Weights of a small GPT-style language model, trained from scratch on English Wikipedia.
Size: MLP 2560 GELU, vocabulary 32768.
Architecture: learned positions, no biases in attention or MLP.
Training: a variant of Adam for these matrices, 561M tokens, 8561 steps.
MLP neurons of a small language model. Each row is named by its layer, matrix (down: output weights) and neuron, and shows model dimensions 229-420. Each number is 128 + 24 x the weight over its row's rms, rounded and kept within 0 to 255. Numbers have three digits each.
A block is one neuron, or neurons of one layer that tend to fire together. Before each block is what it responds to, as a language model described it from the Wikipedia text at the highest values.

Responds to: The 9 and 1 digits opening four-digit years in lists and date ranges (1'9'95, born' '1989), plus state or country names after a comma (New York, Texas).
L7.down232:142132175162113124148113096149183086103118136135150137113106096132096131096156128160141145139143133092184124134149144157154168174123112135134124142107138045096101125150152129101137153103134153103114134135101099073136104113121085161211128146123125089111137092145086138135147064149172150119123118152092133137114084128126136158103095141146108102109144109110094111126128171123139105149120166136134133146131162087158139156111127133102075130092138096122143132177122141104153167111115094181160122156136157123110137111144127119118093127134121112131140083124123098106088083116157112114
L7.down696:153098114156143101113176115139115173153169161112115151135162146151105113128146135152129149152145124118125143134132110089128128160122111123131109090094159129120127162132137111126116138128149134159149145118076137126133151107094092125121151100159127152135112101103137103113153094133103158111174117120124125131131137132081158126108110116145148120134127125121135086144167075088095095086153118116128124120141140097114137138103096094096148120117138119151179136108127067132107117139116162057124137116101113140137138109191128146115117138099147157142145064132091121120169103099156127153
L7.down741:102114152141139114101145146148092131105133113117112155123121156134087136131117109122100097126141156094140091172124105136099154106133118158127114131103168123131164098154173097124125151139135105142102091145124154083106132135123140117174095151134127177127125127121135136146122112138121114137142106137106112111100084100163138146137145167128167108156074117139161098162134133117061105166095089114135098126162088153157169130096138115099133164123135101117127147127128151114160137100094118119165135135166148083136108090123158131137182130134121196160152134106103124124105088184158104084
L7.down754:114126122163135113116117132138126128113169144097145113169140155146125138129107143109093115118175152139126119113144126115101101097095138148103149132123099117119139153142127096126109114113092112153097107138128159087110159098101128167131120121196134118140126126160128127110168125093150133136138133104150124142090145169161161152147170144139126170128128135121132097135124093143108148098148123074115103112158152113124196123162133100147144142091160095107123127121146113148151144103086113159132146128219115082182093129119160091137150107156113127129145148099094125129113118153131160116
L7.down1036:134108098139077136131126150108127154127121134147133143146183122091105117122148124126113114149098101099082101107141135110166097138104148141136129115104147133102162127119098147130131116102115131084103127110109149110141144165113072156107096125154095158160170117169092103117105116128126115110152102127089137160152148148123202156137120115117137118159106154156153110157124103140129130119110121124147133148144137157108184181121078088154126130166136109117135121109115100146139142119086154139141132126123131125093157167173149077165193148146137141115106136114131103161149133124153110159
L7.down1696:161150090116159137138127132145152142135149159115135122088134080128129119108176166173174125137142153093134141140143134077152111134126109126106143131154098146086133143143138077108094124142105114118124127098117145159168125150138090132131082099113115166140149188143062118160143081134143116104158103170110127155140089119100145083183155142148103144100105104108113083170160114113110123136141094121103105143110094104129145157140117107148154154140128160130159123112137120140189148123112127136121108136144145161099098092164154106163120124162139153140139122102106115106150161124142138125
L7.down2197:122121141116140156117129145097108160128173157137142116138165142159117100145148084130145117117104114122119107140099098086082097122140123152112112141146089111118105097125138100137168144134120107115128102172113109101156159135143143122110150165104115170105107120146114130127098131144168124133087165125109132144084106128139187091151106142158153199119140172124125110123107126157085103116149172132093132124139125142116138153119131107120111129161103112142156144114095107123141179145168127127129127149115133116150138152131107121161148116170120173178138141123094147134162103114108086132
L7.down2481:115092160092155113156113156127116110143144117086155135162119121127112133112131161115077091142154126127124093133183196085123157152094126124115105096159137143146143131157102109120133116089097144129135136096095094131153147166109109119127144150113186164128160077112132102114133124159119117151109128107142122174139085143130142118132124156155094156139129152162172146116114097169111116111127120135174121130106140125145145143173162154122139144104137112117118142141147120131175107138127105131125128145160186114116131122099133122130107126146125116127135144089122178084118134134110109114

Responds to: Token right after a number's first digit, mostly the colon in track-length times (6:36) and decimal/score marks (62.5, 2–1), plus later digits.
L7.down360:047128116136156158126141145097158101137089145146169157120140126135122097095139139190152126153098128148125165144135171157109173148140114130133119107134156135127101176103152133114151117094097150126113103133105149155122101092148157148108140181143120116139144163123125133099200143123081173160148109160117124130145168143155122108110120117121160091081130135149127105148141128116096098159126136079128140134109168145124153087156130124125118177137128164162167154126107117116088124112134148119114080131135142115108121131116098136119134116112107132142159119125112128127113139135151105132
L7.down588:098116154131112136152144102129164156128146124103115099135104086128094092132145144147110095152162112115148121117133140166103143128101140099132128161164112155111160109140111146153146090170092102144128138082091144151133125082121167151151143120133099135130130109100095118133144153088159090128110137171116167138125133114128130102121161147147151101120139114149125113141149146107106121115163148108127178156157136142143114145145135138173113142095161151082079142151136108157094157173111127133150130086109117121114103121154117151107105190122117142106127098110150098103143150136086131157
L7.down1258:159106141134121114169128107129133114172119152123098122142087095103140107185117117125137095149121154112111103132134118139113137094117138127133107182130111159124087107144147119098096150118144127142107114119123174112101125116161112120135131151134124144141154119130111122149112120099136103122101096109152156090144108111139121146140107131158170119144133101161089153114152123130126104078138150093175122119170079131153140128177140138127132126091163132126128076095110166126115128126121096149120127081104170133127130126095109100140159086153130126168083104142111132120123157217127100106
L7.down1891:102124131143130128175140142130149191144158143088099140120125136115144126110118117146151117190130120083156125110161122099105100114132121135115143110161130099132125155122062083080161163110098133086096101167135107075122068172140111096172130119115104158172156139188131125139133120146107129145126131099116139120122141139117162114160138165118106124120119164169117096129066149115139119082109121106129130112143143159125113060141096156099103125110111164142166140138141156135093128113097116181145149109134071109094163122164124111089134110115146141125117079098101137154107105138140111157
L7.down2076:133129120109115131155103153106134138138101091146177157113147160089096126137137141130121125116145104162143171091141158130110168140114110097173093142103148149122106100104125118109131125137101098147118116135141103140114136118195182151084144134149114149110143163140128139108139155086121102202092126115142137107138127109119137134182156125092134136086133130141144129138100104176097121141138103121083132124115102145102152131123091109141102165127101124151138110134149095069158129147146126141144159137146115128151148124147160103145147152145157170091084113133117167148125141154114131124
L7.down2106:141115158133116147126106140094139134121103148104145101132131097142160107092187116104090123112137148120116122094135096127121121124088142138095138131129112102134124165118165104127159107123147142148129124131120103140142110147109163178121131125122115098136181113102147083098152142115124158145153161106135150130092113116186127140077112128136119119103142074127102108150178142125139115115144162152108174104156138098103123110099116171134134136106135131180143123133109181138112114153142141160112099096178131119124162154139128131084163163126073126122155128188147104136142091125094103186
L7.down2131:127139155111104165121104171148183153142115135116133150118171139132114109099093117089157108129129116105130187134130154144129148093137121130148102095127081143148147097124154132140122118137092117173139117132126064168117113130107150137112159125101165140091096126149157116126098165112092097137128137134127152103128118110116150124152189147109117142106152149100121107114082152109120135166142144147122110137127120143109141117123116115140123104131094116172146148179133123186129132131119146098119090148177081135115123079144119122133142147107155122115138102103093152111106126137139147112
L7.down2252:110134180144107147149102105129146160097157097101143161151137178108142115136080116158146109110120123123105145150113111124138117120123159179118097128144108140117124122071195123059067100141094152099175142109102098124125148151107132135093123161145121141096133173123097156162096144096150129134127140138115136161077124078138170115144138144126104144137101110124135147139159127138085111119129136128115114105149184181115133139116114118086129103162096146124143164141140148132168141173121136127134134083110115124193098144119124089118111146120131141159124142166099154127144098142185128113

Responds to: The state, country, or suffix that follows a comma after a place or company name, such as Johnson City, Texas; Suffolk, England; Schrödinger, LLC.
L4.down1837:121118135082097143148126118131148118120155147105123175071117110116120150122137167108136129130127120125137140127146136118136064127181106158121129122140101138102157148132135118124091118125113150090182139123134112132143103123123106118097048120104104124174155137142090124103137136101076090133144124111126108142148096108153124190111106190139165150189158180131092088142117100157159169142087129127153135136126181158142124196077103113098155173145108112134144107105090143126126130115164158095139133113113141087120123125151155096158116141171090107108079147091151124189141136098138125145

Responds to: First pieces of longer, multi-token words, often names in infoboxes, tables and credit lists, such as dil(apidated), Ostr(ava), Const(ables).
L2.down8:129142129141109095145176130170137160120102159088116142139142125166111121097069094136126160138132104121174126139142120129119118112094158157132159100145185046130156167122157120111131121129152101131126126102154094144120138149132146131153070157131149130110093081150109107086144125103136130104152151125143157138093107079104118137102154169119126151113153126103116113130106117113164102166141118119089107141122109142066161151132142113082116128168155156164169100128121150155113135149141152153140130129194092116112101111148153161113126130140135136100169116094146115101127143101162169124
L2.down304:147073137148128148102161118099135119139134132110126107126134110134095109073148127135128091098106078104130120142169133136117097125135121187131135139086138126136127141146123083082129137087112114156151106139100106128180121107105164137121143165139111096131083099144120115129185115113158139158113119062118152126123145137082161107084131159122111159093102120106099120154102126152144169142133129113122125113144104140108145135100148149135136120155149136138143131156139115168105107140121125137126111124103123139115131098104107189166135094138136131134130152097133117093154136108113124103
L2.down680:119151125135087135138159125153155163113103138108118141147115123153098098091101103137100178107153104129150116123135134162117105109102155160117120103127156093126160166124168126139147148138151083145149125129157100112145136147110159143119074167143151133126086080156115086093142131108109154107137137119140136132118102134131179134101129133111112149120138154122110107152038081100147149170146124102090118135128124139098180147133158119072117109154142163166158123143136130136137141158114172136149132154143112129117101132160129184119117127153138160118161126087135112118149114092171145095
L2.down890:148090163132139153102161143093141115113139120150135113139143141161082113075152127132111126130083121141136117121145127147098099111138123173104118100112165096134117144117105126111139141102118085146140099133120121114167128144143136126150119173139128128151071087169126094135165137137140133141125141119101113119118117152107188120089131133125136181126099107134083121167067113105122156122122121106136146090130149111112163127148138131067145129149150150133148119143116077170103113134137143118126115160062125156119100120137104180136140081124121109123159142104130132162164103099110116113
L2.down1472:157114142159116130133156114120158116117087136098104126111140116150101087084148098139109126085080097155132090147134142157094099096105142156132114129093146110163154157110109125073163150107158106143165102081127093128157130105105155141152117146134150119153072106151118093122173124119114139128146138077111124120125121142122188126109117136117164170099118130123101129162113080099142150103127135091119116110133147137131143141089161120088128120173165146159139106148111117152129119125138159127164137129114117134116137116118104184146128102155129097127160142088133105095148144152148173123
L2.down1670:144137127168112151109164129154138120109109147087146112116123105158098151108107089127125128136106097111148117114164112140115079135120117159140096073146198037143101144098147146126136132162118101130125124108080101147146134148113145118151100169119133121134079104145151115108167136100140141118108152107140136149111130109109137137102130163153102133135154149121093119189071131157132110138153130097102144153165114156086150152143133175084132129135126136157158097121106109195098145118150122142142126116122118124109122113158132155097123122144157086093148137117170118109131127091127165125
L2.down1705:123118136147125155102168136090122140113163129155118126149129161162106128095134107130121114117109087126112101121137141129086108089166148194097127126130162103110122165116121093101095114118090110135139090125110169127155123141139138114159104183123129137140100082167132077102142167130126141148150112112137138128113122172093149102102090150129113160129112134128125142160086114114109137133124120078142119127114131120100144126115125126123123110150156125126148109128096077145115101148121145107124118173097146135142106123110127167132172102138092164141130160101089123167147105092117108122
L2.down1933:121138127124101137110166122128146163119104150151106110142124120166094107092097115122107172116123122148158126114158129175093110124128132162123110079110152097127150132129145126129132134130130089143142143122128086104145139164118137133117086164113130135124078096155126087119137159111124151115143148105135148121114119124130159148122149130085121147102129153121080095140018097111160126156131123120103136139121136167139168109132169115067105122117138160165162137168154112155111092150127160136114112139129107130116103127153131180105148126143127139119147136090137129131123125100134131099

Responds to: Tokens inside or just before proper names of media outlets, events and works in arts writing: Toronto Star, Wall of Sound, TF1, his movie, campaign song.
L7.down155:156146082106123119126112138150146153142160132082098164140098112136140130133147124129126121084104145138135078178132142174134103140082138127145093123123108136116146106125081128149131122112121128150117151071140107095128139154140134132139109130110190144138154085152116114136110122098107089150070157093107126106146139148132094123114156149099137095126133131165125078145098092070170135134136105141127171107147088114098150138127094153067128128111149144132149132145137087096144103124116112136121099120115094115080159105134125173118121144163166139098154113117107112155108111193126131112
L7.down446:158087131160124099118097131108149146117111110114154125160160125080096132153163134119098099093176126127059168096143120101155149185131145131147173153127122142112166156116128090151159158156111114166096141176129122109138151141130140105107147193159091145143113162093151132090076146139113158118104105150161161121125130149175115139136157129127137153139167160127132113137054118106139130132125119135154110143130088175139130152115127149132129092117100172145118153116135125143156102128138139142168129145108111134121157107152130150162138154157086153140125157141054133122116100083107136114
L7.down1093:095115076080123114149100154152138153112160115174131143144128131144151138099161116115142122141134151176135087132103141136142130119090102158098131112132097170131147114123131083118114112133132104130104154100107102156122120168090139152144136098153164102140101082115153151110162121114139082083139141160128135170115124157132127102121120141125126132126136107161135079137159118092154151091182142111174126121075130131101117114164132119100091064152127074116097116130100165175171121113125130101131117120152119137126176131092141138107077174143159119125121112125124139187142117090160180155
L7.down1136:138124116170116096138144117159117157120141135141137164124124104100144124117114108140131128136131152119107151139163135169117150099121096178069098112121075100139117090201109139097116095118116148115105169129153088129088171071106151146142118129158171127185128115147134132135170122143135117078142158106134158149081112156170122107156096142143145141098106124079140104148085125131114106139122149098164154131064137112122115125156157110094130106188139127110108142184142090157089143115160129117121122145087121098128119108087094162076100095088093113169116124134115130121133148109116193131
L7.down1529:139116141106161094095131084132076150155132099120132106106113119095156168152109126108107117094158121120101112134148144134111149134135146120124101114142144117123170115151093190125106143157141166136146126109121185101139162105148121156129114136106157118162139106153124097126110146120106122092123086132164158169147137092126081136144134122134179135129064108094110130145102153128117150111137154133132067134131134140105129117155123092103096134135129138127159146151154088123123127116145138137131124151127131096123110126106077129142164107148145100117171134112154105088131084114148126118
L7.down2005:096150102104113151141111139154152161132127140120135156179159104102137147145119148153115149117144088147161116125116159124117132143108169165122153110131108100117122066107123055123151134126122146132127096088155114149139126115116156178172129109119133078147128116102180108132118059105166138117109174105145128115124144134111073104151145126109147120119175122117112130124080125175120112108083110115135084153070111162096125128104130119113113157165143072155137116113059130109134107083105128158110151107079142085128106142142140111111105147142141108131123124126169149112172081184136139138
L7.down2217:121143141104147146110151138124102185137149175137131128095097115154126095176116090150078150130101136126106122104149119114093147082126139127108134190186182110113150113179121175163162103125078149085114173061141162148126094074107127104112125121101140136097126196139109146155127145110148135166115120169116092136124074084078141092160099130135122108099114122078111162191123127139144149146124107123159113086061176138148115160106121126121143158127104122118143141139129112089129155093123164156156144135124142158137169116108107099096128102139129125118105090091127126122144108143115105086
L7.down2487:119104141126134099141136152155122117158178130119106104158120148102146089170188136112092155128157149149136106127156145120154129105101118140116130115159155115108109117122168145143133119122143131132156178117114153115174176143109115134111105166095160116132133105164129081106107136115090083086134098150134125129132121181155133132175126114160120174156101116110127124140154113116124157127150139118152132106120124117098107170083128124125133124150116073110145179125123112135166144143152135100151100067081083129119115132137134160106142102113146151120121085132126122153178100099134129112

Responds to: Separators inside numbers, mostly the colon in track lengths, fight times and clock times (2:04, 53:54, 19:30), plus decimal points, primes and table colons.
L4.down1567:124156148163094128117152104137127086117100183129098180093122115143110118130115116119118135153119091074109111124142144162138141114127111151124167141129128105131105136134163136122093121026158108119093137154160150127136126120134158112125106111111133104111150132134106141094132153099121157117149140131131135086135136126111116098121144132068099111120156116133126105114093123110132168150125147085105146133117153147148135099119124117124163162167137139112134097162146144150169139125145151120103122124114131101146133158154076137117136082151141158157087138132116104109141104125155168145

Responds to: First word pieces whose completion is nearly certain (juris-, Vos-, vol-, head-), plus words in set phrases like rather than, animated series.
L2.down682:108165127115151159115103118119125089139139111140137160135131077094142120110114131140160091158107143115118077135145123205107104148149161101146117149141138140124117115151106106149183127094133171163101152176142103128160123128101128143117138137115099118118115136149126128104124103139113133143116133136144120116094107125143147149138128176123112174171107133149123094132081144163092173133133142115118088108120155155115150141145118164151107099145141121158102146133139111093080119159165120134128150087156143108117097130120105171118101134119133148134123162140162106098131110105137112193
L2.down931:162103110128144133105077131144119125141154140093130130136117124117126096102158164143162120101114180109139127157120104094130120096154124093159129084139169206142128122128151139155139102103176134132135104152104147129106121160088121142126106111112136109138144140122139132133121139089184119148123143169123120150159119116162155133168124115135070121176139167165131126110152125142130110126088222132172154157142098166107117120183133122127139142138121155078107130107157136118111162116124139097138153123178148139133111115116158118213123163161116147096101131106132153097132135149127138107
L2.down1005:116120142131132170097118172129110111138132156109152123104127120067103135108139145120120113157113144104112125151120127108101147132124132168149123072124103149111115117128176133098129136127125121136119152063124130155128166141100124160127122088112133104133133118121120134149102126106112077162125101154122111129139100148135169149149146139116095118116152128128151104100108109088059150104144096105130112122150128142107131115128102154138130085137148164142098121157127101144138195129122112112168117147075166100133107110086147180186111116164133105122118139104142122138133108162113109139
L2.down1122:150162165134146177120174131131114134123151122121146137126113117104149117092143133131154109161162139091098094125115123170101127144105141168099106131076132136143131161123182165162135132122134121168106150172121134184107118144113103155147137149129107121148125117155105096117136124142133104163133126130124168149153150144150131099198140132134086146093120102176140137098089174154088137162118102131134169111124125150130129160094106131125116110131162145133079162124142106159128117085155138130153108135143127089128095155086149143129118147132149093121155114111142138103141099153154160143
L2.down1157:134149199149133136162104103137116124126126121108131136150168099170157153083111086082118116124125133110104127151124117162121160145135141150153129115160116137128137153167117152156145124136119143156117156121124133122118099147081102169110112123134121143130137148153081143161122106103122108112120131109136156141134155196134139180146112106100106166100105135167097146118122107128152096105148113108131120155119134160138144110132131132122115078146130115123172141145142130123131129143136142117144117142041128117129099140106139138187093107146152084137122121174119115085135121104139107127
L2.down1273:134181136148163194123112156116123122161135131128166145135133091092165132102129102152155158114147168138118100133128138166116136135119133155116126100084138113154148134103123150129097131103141114131157143118128161167091122114145118146151162091113121146133134130124113114119145133109110109150122111121137157121112114168153140121135111121138108105094085075150123150121097172140114149132078111168140101103104104109118144140129140126111148135103115118138107151132128133174098161093131136129142126182187126128116126147108152095138122197121111105124140110150132104148133133105122129080
L2.down1567:132134138100118142130101141103132092117110154116127119140133135099106136109104096140117101104163137074095132117098146144118077106116137167128080092117136138098177163127178121141102133087133124092123110114110147121144117128140088162135147103115144147159138139101157134156128155136148130127122104126103127139132109146161120167160138119154112127165127137148145120131055117138165118115123126169124076145131116104113137108123128139109168089121149134161122142181153131162119156107141147097167090152094146126135115124093144145203093156180148105127144107099136097127132138097133085112
L2.down2490:120160172116121124123112099135068175173140163112136136154129130117143129106102106129108158149149154134094123121153128098126129152133133163133110126114101106096111155140163139111161082128125150142103127132148156142138101057098144105167131102111121137136125116168144100049109070180111118157101095124126144139127118123125095144167128126085106068145088125138106092136149146146174117154141114148136154105138100092071137136154123120142129123140122200103106111118143162146128134159153117125137103136153137112109132117119155164163155111158153133122117133152121148105130140116133135116

Responds to: Tokens just before a name, date, or category noun in arts and music text, such as the after in, digits mid-year, ordinal th, and album/song.
L4.down470:140106122081123111118129154132076095131120111131095146138133125169117107123125114130135141159145135125119107133140108142122138081158147150126121135174146161175138151155171154127135128134143164127100130084095129115125148168145117130080118162108151141141120099115114081121152152133110147131144133070140086142144142168168116139135081112132122106175119164153115128130136126145111123142166128114090160159077140083106119118103145097123107144146125140151125104129106095107111092080116151126137115115132123078127125129130120155195095137104144135132169127138155085131162078162127130135

Responds to: The last digit token that completes a multi-digit number, such as years (195-0), ISBNs, populations, prices or IDs; occasionally a word's closing piece.
L4.down924:131117094147163102136105137147062084092151095122160131153154167163110089145169109145134134109070109142151123120130154150111151102140145090075143148158163137102110094125092133178125149118168160096106159122152175123133148114164119112159105133128147150140100131137134116123137167108144128088150146169123133101110120131092144114152131131129143116085092115128126106133118101175123130137170113138132131147173149094101096116108158144126139123138126162117157112127142123106125132096149098118165167162098158166117135111112179123124161146101088139138145149142098110166140147103117123114

Responds to: Single digit tokens within multi-digit numbers, mostly in years, dates, counts, coordinates, and table cells, such as 1'9'15, 2'0'14, 2,25'0'.
L2.down820:089129138145051118124088149176159149114081182102119125121143125132134112136159116136131168115154108075142115116135142131144159113109127147146116124114139154146160136123129125130125122131150154122122143114134113115134163132116152152118152117158106130116139138120109112126100155112118152141118118135133165115133126136133174110179129093111113127131120133117099131173000117130131134156108155139109147143132119162094154120086089113113071130138120135165104122149155110147136119114141155121120125126066110144115108136193135130143127143167137129136115132127113129088105090167115145130
L2.down1286:094146117124130095111129134139129150100127104092118148134113132163124123129067113117099146125184147115175117156146142171136128115100149161142110104129160117130174127122147124155122153142137133157136142117129087120114158155097141136157100142112134110103121125143121086084139155072121152103131149109128124141154129109125123134113107125098090126110153183137125101120064095137166135133106121136091132176092131185101128132116166101088082144114140109197115125124141138099141118155106157163149139141147105125115127129137156157113108140160142140113143121082119109113071112095160153125
L2.down1313:107130153125044116159119124149141120181065186134099158121141114132152113127143151132119155141146104098142124113121121149140122125125108166148111157129119128108139124099129132093120146082141154139108116104136138122145137149119146129101138096154108122129139112144104130157108136098133147130093115121131141087151126141130172152166126118146144140133119106106100103146059131148151142136129132147103161163120097165083163141125055099105091120151149143161121103140122104149131123136131177133125145135085100133108093120195114123135135111153144124159112124092105136119126112145100120148
L2.down1377:108141133129131084152155139161126128105129114082140108146129127118148142190073140123128061112126125147159136155102114136082144102151136096118146127160113118113153136112106109114155133101153121157099127144081097129128143147111122157139136152147144103137127133136148086118123173138100152092139157090135142147110135141104127127110113130117123095128126126121150137085142064157117136142101120115165094133114152119155054129089145116133110094127129091094150157145135150159142140128146149143139138118088116109127218154069161119123129140142145137127107123136130140086126107128221152146
L2.down1798:120117126126114114122154168096120146116150168094113135142138156139108145114050101109130062113103118106123154162117081118129135098146134150128127112099120118134128142136163141140142095108105142166122126105116133135124143136131129118157093167134130121125125086115144101102129229129113122105124178106126130138119119114129102134128126102137136129096132156156168113082156038164146136141115149076178118145140128153108079130111137122114113103142140087140175104153110165153179143158146135129123094139091116109105193080083179151156142138169128129139097117125114120104133130099231169115
L2.down2170:110121123135059125124099178163182134149076172109097132128150129135122122132159126134119146119141091069150106126144133124153143104136138172155127110099124127133154151120157126120118118127162133129110128131136131123155165134120148133114158140165119109119128146125115137133114174097132142129118112144129146137132147126132178130160126112124125134140142128127096134182000123152149135138112152143122149138123108168081140124094107109089096138136140109165112126151136091175153137135134150115111117129070110153118138124189157153142141117171137111126119145120116118077105097163140132135
L2.down2284:127116116144081097143104196167176124106101157080127129128148106133134114162150126125116099113128085090128115156137153145124141110151124164137097125106125142145167152117139141131121121145147143122130109134113131133143167130107137124124141121164111114109123123124129134114106197108116166134114127140155129139147128107100129124145137096131123122129159142155129139127071113155138152163100167118120127134119099179115100139090135137115092140137112056159129128175133096159184136104141141115117124127097113157119172141141153130154144118167147132113123138105120106095106113117174130113
L2.down2355:129154109158139089154083148126139097134107137095129137110113109102161161166146161120123088143106135122140134168127149124142129098175112108133127126123081149122129131120114152121140154157150142134114128122148114104124147129134089145123147105165106103119147160118135113124082150106085129129095132125147131139152138171114164166174140072091150100116141148100118157112087089150116135133079125138124107125133115160141099126085159114117104132133118121105104150182134111127140125127128173147140137147075112130133196143119167085134128114169119119134062136126124130090127111178149135122

Responds to: Last digit of a multi-digit number, especially vote counts in election tables (5,63|0, 8,88|2), and also years and catalog numbers.
L7.down210:103077106079173125137153140090091113155161154154182141155153137203127117151169125116146152094126132145135108112136136108126123197147145096078138112133141114198110114183073141141136126150096142088120130084126113116119166130155174108178155136135116121130140146143167153142121121155155133149135149081104104138124095143119121133131112102160143133124137144126143104114163086166144135140140097112116138110114134123146125158162129117111169136148151090133133141123114133112161123154138129115137114141134132110102125118097127124101125098143108124136157139117151139140132125129136099121
L7.down260:085085134140098148121152136119099134146135134097149147124117151157143102120141111159133150115154101198175126113151097125095096178154145156089142141114118103156113124150120107147129114123125127102116145090132110129128147135179161112180131145124126146155140123130171143155141113146134161107103125085132127101169093133140110118120126093101122145116132125096118111081193082159174165142168102096124156137096159133137130146124112118098126130101118121145161134127104156137129089122119115132142163144117107121133124114066154156091156137134102138101152163113136161140126144107100153087
L7.down267:098111118081143110146180132121082146132151115133153134119154143163149138129173112109167158144140079160156103120121131105134117149147131139114153131116117115099122129123132164168139127095126138106111143106156132190120146131130182103146133142122146132155129114120124138133127107119156148161084158099134107153132096124080100142119150116138126194124123111118142119124180082173124140111169113124110162105112124095119135170139152123068142121135118116133156131100095107104136127177117111130155107175107123090102109138054135140112098112117123115149146132125117119127137160112113093163
L7.down715:115135158112165154108123141083101162106128118088130145164108143188114158121127149141129126149122115126114186106114135129120156088111170136096096135113111141121137134140170140158165105165094124104109081099116123122112172159163121069130120135070137076125105140098161124141145122117115099110135122132116114155126111138082162137117121115150079119116125112141163091152081162169146104091151134111102119155131137074118122128140143154121100133103115120191132153094115103157108133109118112086152122134107117161135111107094110127125159131126100138151160125089119123146133139144153119122
L7.down953:125124104099147179130122140117123141154102106115133149157098108080152096130133134162159106117115119144135120126103123157115086134110158082145138129104173105170185185109151111145113143135114114145196157129148091164140123074159175111139115052102168134127112147142115117095138152117110115140125098146122139136093134144059149152113161138079104130102174097189102082116126178166116089120118155160107117114129121136150119094091135175111131112129153104104103101168131114113083171132110124151181145105133140177139154127139079180154133122126136070137107160109160108148106136132121160112
L7.down1656:148115108140115140094132151098174116137105127114090141098140137131122161089165088177137111127141139117163142089129166137118130120109118080114149122142154126098147102118112088146119123141117157098104112077183141163135107148140184120117161134173129166117087107119112134116200115131079127132125106162120156136098073112117089064082138105145166152145116110105169107144106173150133124147131126129137143125132092130115163162158152125083099117161103119153098131159103135148130132074131152120153110129180115135134156148153166132115119130093162116163125088105092144123140121172116199117
L7.down1908:112140141105123119161114092166081164149156118124170150133125127127122119136066121132129140124158155150156119128105115163111133153088122119129151120132140155158148144110179097116115147115106141111102139114091109146117146117132153134139165126114126111151124195135118190120064127139141100137097117083099097148132116167132112122168139093120149112139166110119130152112142131128115150139147106137119119113121153135137168185121123120092156117126120136175184140092131096161122176143100104145192120122112124110106147121112105122112134099119139152122157104129124117118166142151134160109
L7.down2149:123137123140078141129088134086138118128104138124077153123182117154133158119109134192161124171120127115110137114142079103138097156147174126135137120103098073093108130154149120126111168149115061128107120139127126158130124181128102122138178099147122165094128128127124120156171082092095166144135106118079164110142130101110116096168110106133140137131117121162089129125174118122145138101153153118140123124136120111090134112118103135082153128163114079077145127166092112114114120144145138139113097150212125135139107125126108129144107126145119125177136166122145115121136129158110133125